Part of a small language model's weights: 14 layers.
MLP neurons of a small language model. Each row is named by its layer, matrix (up: input weights) and neuron, and shows model dimensions 16-271. Each number is 128 + 24 x the weight over its row's rms, rounded and kept within 0 to 255. Numbers have three digits each.
After each neuron's rows, "fires on" lists the tokens most often at its 100 highest values on Wikipedia text that the model never trained on. A number after a token or word is its count.

L11.up1102:145115135140158095137119115127116127163129120109100148133118132098138091173188106117134104130177121138162116070161139109122098146105101143108150133094084120096123125194083088093118099091128138118117119086119123155157125164148116115125073116134117155120105093133178152132152145160148145131119139105099159105129137138108118155076101128117156116160161120128128127140146087123147137146114122146140121178113123130090102149137110124117123120131141088117147137110141130071110117141126093100127109106103140130100167109150145114151116119118139168125107138150105129145128104147101146124118119112173113165184111096135091141140171166096094146124120113163151135158128149107131131113111105132091146118149164136136096141127125112184156139104120145156107133136148161129126091106090070
fires on: " " 35, "==" 8, "RA" 5, "–" 4

L9.up446:089142146123143148146124132094133101116075126119123108100132091144106146152123128093112134109188115140135112153183115117144083124150143109118149128133141148116168099128157132134125146168123113121083173096125126105141107075151149164163142173138169158110126101141128108118125154160120135113083146144129183130133150138151116145125160128105134151107110151138125095148152161103184126153179143144166136139116147146145163138058111144128123096123120144134144135107153120096132129099125087155130144099160135123138123101137131143140128163134152147131082106140103112105124092115127169079141107136104129126144121093068153152137102099161153070134093109133168113134138135137128094121075139132109126094119139127141133117085185116112175149098155137149146073102113132120168133117080093
fires on: " (" 26, "8" 11, "–" 11, "5" 5, " " 5

L2.up1117:113150153180147098169129146119137103117103140127139095158100107146148117109098142164129163159131126139163085108151145150099125104189190119115097122156147150100152138121117127127154165109125112108097168129103108125097122130091154114106168125101142119139161094093186135078115106168124150146146139128120116111128154116155118128092120116143142112081116134120125172142144139134150098124084060139132120108094167156128121116199108132152161118120121110133141081124132150158123104153164101146104118109147113168145123124142092102110111158088157157122136159138112142141128182114133118136143110142107146121110151145091095107133092124136156109094147108128134108103109161126142086146127119180088122182123127120109144142121112123145123159105117103093099111117118152086126114148114148
fires on: "ine" 24, "ines" 15, "ues" 7, "ista" 6, "st" 5

L2.up9:150144118134114172120095092088159132124098132095149132091092065122157136106115148089156091141154165125120154142167102117161133141132146115116136112152199122113101145146095153151120111137130115134139123168133127148155129137089116147128135179129141143114145141099139119114120110115143137095125093125114159136118138115134109162111139138123118194081091164157153129144173149134161146144083127127120089131155150152171141152100129112123122113129121083056166133091133120101075137128119120096178114175082135140147163114149121184105101150125164111130150138107095132150159135133140129127098132122115152116120109113127124108156095085149139103136116152138135150098098114094128101117148190120117150133134125109147133117119133133173135119111120113124102159139103130109102134137113170
fires on: "ina" 18, "ation" 17, "ures" 10, " left" 5, "ra" 4, "ing" 4

L11.up883:150160153104145149054124165143123139130107121152101114133173159121126114113151116117152103149134139096115113119084119126114163123115136149112121166126147173132119105113136130135183129114142138151124121146126128104135132094128121098134160124148165141171118120163106150101122102080107168120149117094140124123138130117120171090143138159167129136128134102104100090165153104106143130143119120124102167111157114152122124050104131103100120167164111141148143168153080138133111122161098115128125135103105153137094101119130152129123100105127102092103118121157134117138077107126125153130152152118099147104133131095127165124117102126121106128163187125141152093110160168100121101145205133126162110146152109117167118141155129138147086109122127171172159122146172139085120073111128114
fires on: "2" 43, " Wang" 6, " Sang" 4, " Trip" 4

L9.up64:118140116105143098101117141117090138135118145125134118149118141112183153119135141100093096112109153125145146144141088146071157161149127121092132106149137127130132100101091161133185095132169123131079110154140144124116135099172162124122131117143120132153167108124129130094126139155109153100106143135132126112154161125139147101134145121106168150100119123140154143112136114133139122111153127124089114130130118142129088104166100153102081145095101106145072110139100142133107121125081143131110119113123107122139144084111126101094143125094128145090089129154083114133107153149137192139110169117105100164188111085132127150171114155126141139170157101123145124126168109124133136104150129120140133129131154090147095169124094140127152125116165116168085170142117105156155107147140108
fires on: "9" 25, "1" 21, "2" 12, " '" 4, "What" 4

L2.up674:141150121137091128141147151129141145117161133148110173106099150123160136186082101136185151105132130128119091090150142108119118116123161112148125084149163112093131182160133136114108132137185159086100088168149147170113139151117133156142136141155100163147154108122148155160097094115067087126102115145094145160103093124133125109122125150087163101095147096140113150144129127159134155132173134129122091152128134115101178129084137179147098163152112077125080137113115108147120094117116139134129093105092086135147154133149147106126169088167133097113119136108158120135112121138131135145107110146121135145119125126089117088154134118094166142154137102161115059172122140156135122117177090134149098130137142105101126105124154149086160137127117138101138146124110127145135116095171107
fires on: "it" 15, "ist" 14, "ik" 11, " " 10, "ism" 6, "ight" 4

L10.up678:096117134112160144089162135146139163111123109104173162141170143104151131106147177124141120163104144088109119143127107121154123145102090073093161087075162134127118128148140086116134056093108142114112171134115115175162112106142147141128090101157104084130167103151173130141158146130080113100164177114125110138110120094142133132085131134095124111109123118151127141111142114116108148115151137143129158144089109112147103110103147137087140094105166113122104088148134159106115147124103133120143088115124130122138141147125142130128129119135097185120139117139123153109144122106155131157159091134133091116133128155100131134139084132109127145079159124157141167130129089129120130083137163158133104097106133108091116141156116084157165126182117148111118105107119119111152098162116135
fires on: " " 38, " Sp" 7, "2" 7, "W" 5, " Albums" 5

L2.up19:110134141106153160178142105131139144175125115147114128111124127121124104120144103148128140104112120121105162140145126123148145142131120097162095155085121152144126123131097094127145132187149131104131134120132127083114113152114122105113152128095126098116115100130145153157128157138109145176119091150115130101058156107129137170116115107126129151138109124144119098112163131129111115137164114138151150158125097137128136163105142129155107148129138130089098092113153176115144164110177068148103072108121124115098107129117103148109086097144094141161114149102160158066145131142132148104175133136160072100106123101113130107181118156152109094133083117129117157149165119132118116126111153138150100142096144145133085108133124136120100089093109107158109131134140156092159152154108154
fires on: "-" 23, " ft" 9, "ond" 8, "ope" 5, "ocked" 4, "-st" 4

L10.up276:150159140107125155122089124134118138109138150122161107132115118093148154143102122160108137122115148099113137129119150125096141114125123170150141164138137120145105128113172144161108149122121137183120110111145133107114106146098154184122114167130109081148099123133111166124132137167107125090095119106071129099126140141178156125134144133120082180154133120201119131120130128066117145127147149139095127131108094148094152110096144158106167179163089087131150147134109102153147098112173085174109103090119121134107112109141107135138148122154131135111139148122128123132097126127146132160167143095125105133156122086131148175087145138080124109128152182133107127134078141128137136100094106126145137157117123133135075130207102167111102084138147194139143130142114095115110122118092142
fires on: "1" 18, "2" 17, "0" 17

L10.up838:122151152101142118123161148150111108117123134112108141098132089116115154179149104125122132103130109114146138136138116135097081088104119096145166146107091084129103119120137102102146110118125117089131155139097124161139127091138158132139115149130126126115131130147148103129122120114158113123136132093124140091141149109152130096127167158135173163134136138175121115114123101075120148130147140136128165093160134131079094120141141091130096133143192134177141135171147105118132111136175103159118110123105134087121144178108166099156151116160152147167147095131155150161132093129151142098133143090118149119137134101109173110133095125153124115123107109168163167097138115096184150137099159100098150160158112160144158097090119153129145145142079155112120125125166172147111129119130112
fires on: "–" 48, " with" 14, "-" 12, " " 8, " has" 5

L11.up993:106100167120117142148173148093150143148077131156139122105177182125126099144124103095151091143131133135121132110160148139129100116149170108142125098102113104161119133152174112098106133100122172115129108059140112113138143177124133151171145116130125110145149115126140093101157123088136142115131152152110124113126107078144134113103177068126124096102111136133135132144151085132129120124193081141125152134105153138109166141132145121122128127145109125116104135125122120111146119114117134114112124112121119158121108117120114144180177144188157165165116136142126138098089142124109143140093093123106133127148169132108156114157105104109120085107149123129150143144124136146160096088141126146151161172097149113134171141145143123106106128117093129107106113107129085114129096116131160
fires on: " " 87, " (" 10

L2.up255:079142080138149085135120129101118098143148142059093127145164122125119106125149115154110109133155144109158147103128108141124079116133114111160105125124090123137162129129121118073147132124101088100125065146150115158124124136128123117121123116157114140131170086107170130121141112134128113119116112086156163136158126136112161135074111137125103156128125094163143169132187136117109078145113133110097168113079152134132143103112139124161097111157123108114148071128148121125144096132140111127175101124099130135169121102154159099147108170123131136136167136123111171160129141103100119162100179125109144126147136109133089102116126124126101112118141154114142101104129149165123163137148129143120185129174157141153147117092098169094138114151113152098121137132099111116126128125129199
fires on: " place" 16, "ine" 14, "ines" 8, "ures" 5, " number" 5, " down" 4

L3.up598:113104124131120122134081114136106160139127181144150129135149123134130178139105102160129115137106142138126131115153149116145153114088110118119120152124092132116098135168128078128185104107088072142137153085143104110110160189125124184172133143184079082146159139146118094124103147160120124112144105142136164092178160121158097146127095145135135162137091158176087147145102126129191091107123133118110112130108136102095138147133098137107120148092139141090140133097125178107072129133089121130066143078138077118090135120136124122125147135140140110154143124152143111104125122155081127091124113113140101165143119134125133168137118118076143127152132133115114149114125153119150089089123142147114151128169154151121092132102126104138117102127130112106098142118112185086100113092142135
fires on: " number" 18, " place" 16, " player" 13, " career" 5

L7.up760:119131095055142135085078179152121165142133164079116101105174115110179136176113126100123126127087171068125119114170123157108151111155098161121138117160105116157113124120119126137170140071115139159115125151118114098121134149124138142164127124170081117126129169151124120172119111101139183097124143121111137123166155127169119105110148133117180113126100170163122090117135114122115127127135102143145148117139101115141099171117062098148068102114137068109138124125151119117146088129169192135118122154145146109124132128163147177114150129100135147108114120176126114142090112131152142105142115113168094101143134115174133132106119117140144175137109131123135128123099123096127112091096105132152114148134134114126161099158131127154168092149155147145141100116163149119158155103101118
fires on: " is" 32, "9" 16, "2" 8, "0" 5, " as" 4, " a" 4

L10.up218:146141137107141124145135104162161096118142091157141142148077135113146144149181134120078153138167141112051116127141109177156155105109112088138116122130119140101112126145135137144130133134105138113116149135099136126101177087078143149173112138105167158122146152140130139165113104088157145143087158119141128121106109114121126111118113127128115122131156081152162148102164125125122089117091123141112111150101097117179112142117157130148135164131130155115129110085136114132139125117136070177137147111131131107144052131152164138160092114131143138110124064120121138090102136137104096125162118076154115127135136108141138124165142136147165146136148164117127137103139144120066137113139111097100159151140157153111097134156139111116145115106123146156114135129149124109093163128150123
fires on: "1" 19, " |" 19, "-" 4, " ft" 4, "S" 4, "|" 4

L10.up39:156159147132137117147140107109094119134136154143131131163117129138120177140145095127129141150169109095123154115090134130097122131118120114146130147175075126164145114121156138131161123125089153148140114128105128154113158083096158116120104179097138118157153111149132094093096147095171132143088138191128125130083135114144095134152130105105118063112110138118112116096158132138133128126132140144145135103156131116114126092148142127118104157164136137159124108078143104129106139136093112106153191119127111112118109096163122119169081111110107143084104093115122164083134101137120128145146144155161163120147074136134106130136109140143155116076139107107147120151143145120126142152112104149137113070101150109146111178142090163146141136209123154129126116178094084127143127138127118
fires on: " T" 23, " E" 18, "1" 12, "5" 6, "V" 6, "7" 4

L9.up121:081120121104102108117148116152119115123168130123088154122108159116110172134094105098133098163109129114127093123119159102123117138153141091129152173163159132146119151147139149167162132102147104142130117146109113133125138071123172097119103143124132122122177154141122121136118118153169161122110143133114141105134144151114131134166137127118152128126153129124127102108115175140109142125077135164106094138096115183155134127138107140092096164177111136141149132108117145112150129131049162092172140145104131129128118083116139164096127160136078160151122114179103149116107088144102141096150136138124153114117121150145089158073114151157186127134123091138131103140121134137102164112153119140150123099142166143132159144144122141135108159097120154119091108113091114164110089119162126
fires on: "1" 64, " " 14, " King" 4

L10.up691:136094148121124149120131107109156135139161114164130066109144119132081102096178104155080137148158132144122146146185096131139139150123140146104134111139107138154155124147168141150106153113137101093131132076085168123130159106137113137076121120118132099149129104112150144124114168104155156137104139114100103137117120147129137109133165139140174111108105097166108125149124118114150142117172141141108099124083143129090143121111113122153141094107104104131104121137173137146080112140153139132114120163115146115086107130131104099156135142141085124137109112135124093109144098188069106105131174126115099121125159107132115097149124136137114127122108046112137092160157213158115073097101099158135143151064129093124162140156139156147138150158139180133107141110137092110114132100154132
fires on: " (" 14, " De" 10, " From" 9, " K" 8, " de" 8, " At" 5

L10.up1230:087146079131131140135145102175114119133160127088131133135092134146116085174169116112138118089099131117111084106162123093148083095132137142115128097122098090169132120118136139114121111156129102135127083113111146100174103134145121154129060155165140148117137064115097065114121107147125049108091123119160122087143137126089094115094116142108111165108103157147091160155167146069166144143133111141147148126129110129132111104092106145136117155163118123139151147107097141139123118127163128106125138137123181146125103164125175080133109103117087106148135149140119116152119130128091105145160129139127179120153114075123122133104141121122129109167118123171126164146127119117140134109115136123110140121146103135120166158145126146135159132138114129168128096105168151122136134105111113
fires on: " " 93, "-" 4

L9.up1080:112101177087143101130133136166119171133149119123177099114111114130119113134124101123093115102113102141077159152096145127120147151179167128111122122127095129120124124159148103153131184114133117081168141156130086097143141115127134142102099135139115111149132109137125155114111158124139134107131105143122130114145137119157165110132140113115088160108151173069116070118129095131136163092100132129114151090077116147116142128125109125168145118125134135108126128141154106147098126114099154114146201131129158102153118125141152168132139143103078133120116129144116133147143123083104157095122098117177138160147120178119069118136161128122130132127137129126128109162133088140090155127132119124080105144186149084138129111173157133086135145115139131144114111106104118096124136124139148
fires on: " " 32, " (" 25, " r" 5, " p" 4

L9.up899:111142116130148087089115129125156178130159084112101163112167177157148129087139131127162136111123121095116151064153114153142107108111110102097177109139115099141144141141134080151107138136191143134146177116092116113123158144139156147097067140121125105085120149123169112125121105098154114157094159122114158088124116117126078126141159122126130110120134126139145114137088129105141140106111119127137116140116134124152142143159110126110112160119132099125161101158140220075144117147112126187142122122116143092169130090140134130114155105112119163120106085123151132097148107101128131116107132114149187089145100143114158129129142182110146163127167125123131082131146130150123121121139148118091130130114149123104118102136128130143096122158117124101123151105086134143192106134126136
fires on: " |" 22, "1" 14, " T" 10, " Bl" 7, " Tar" 5, " D" 4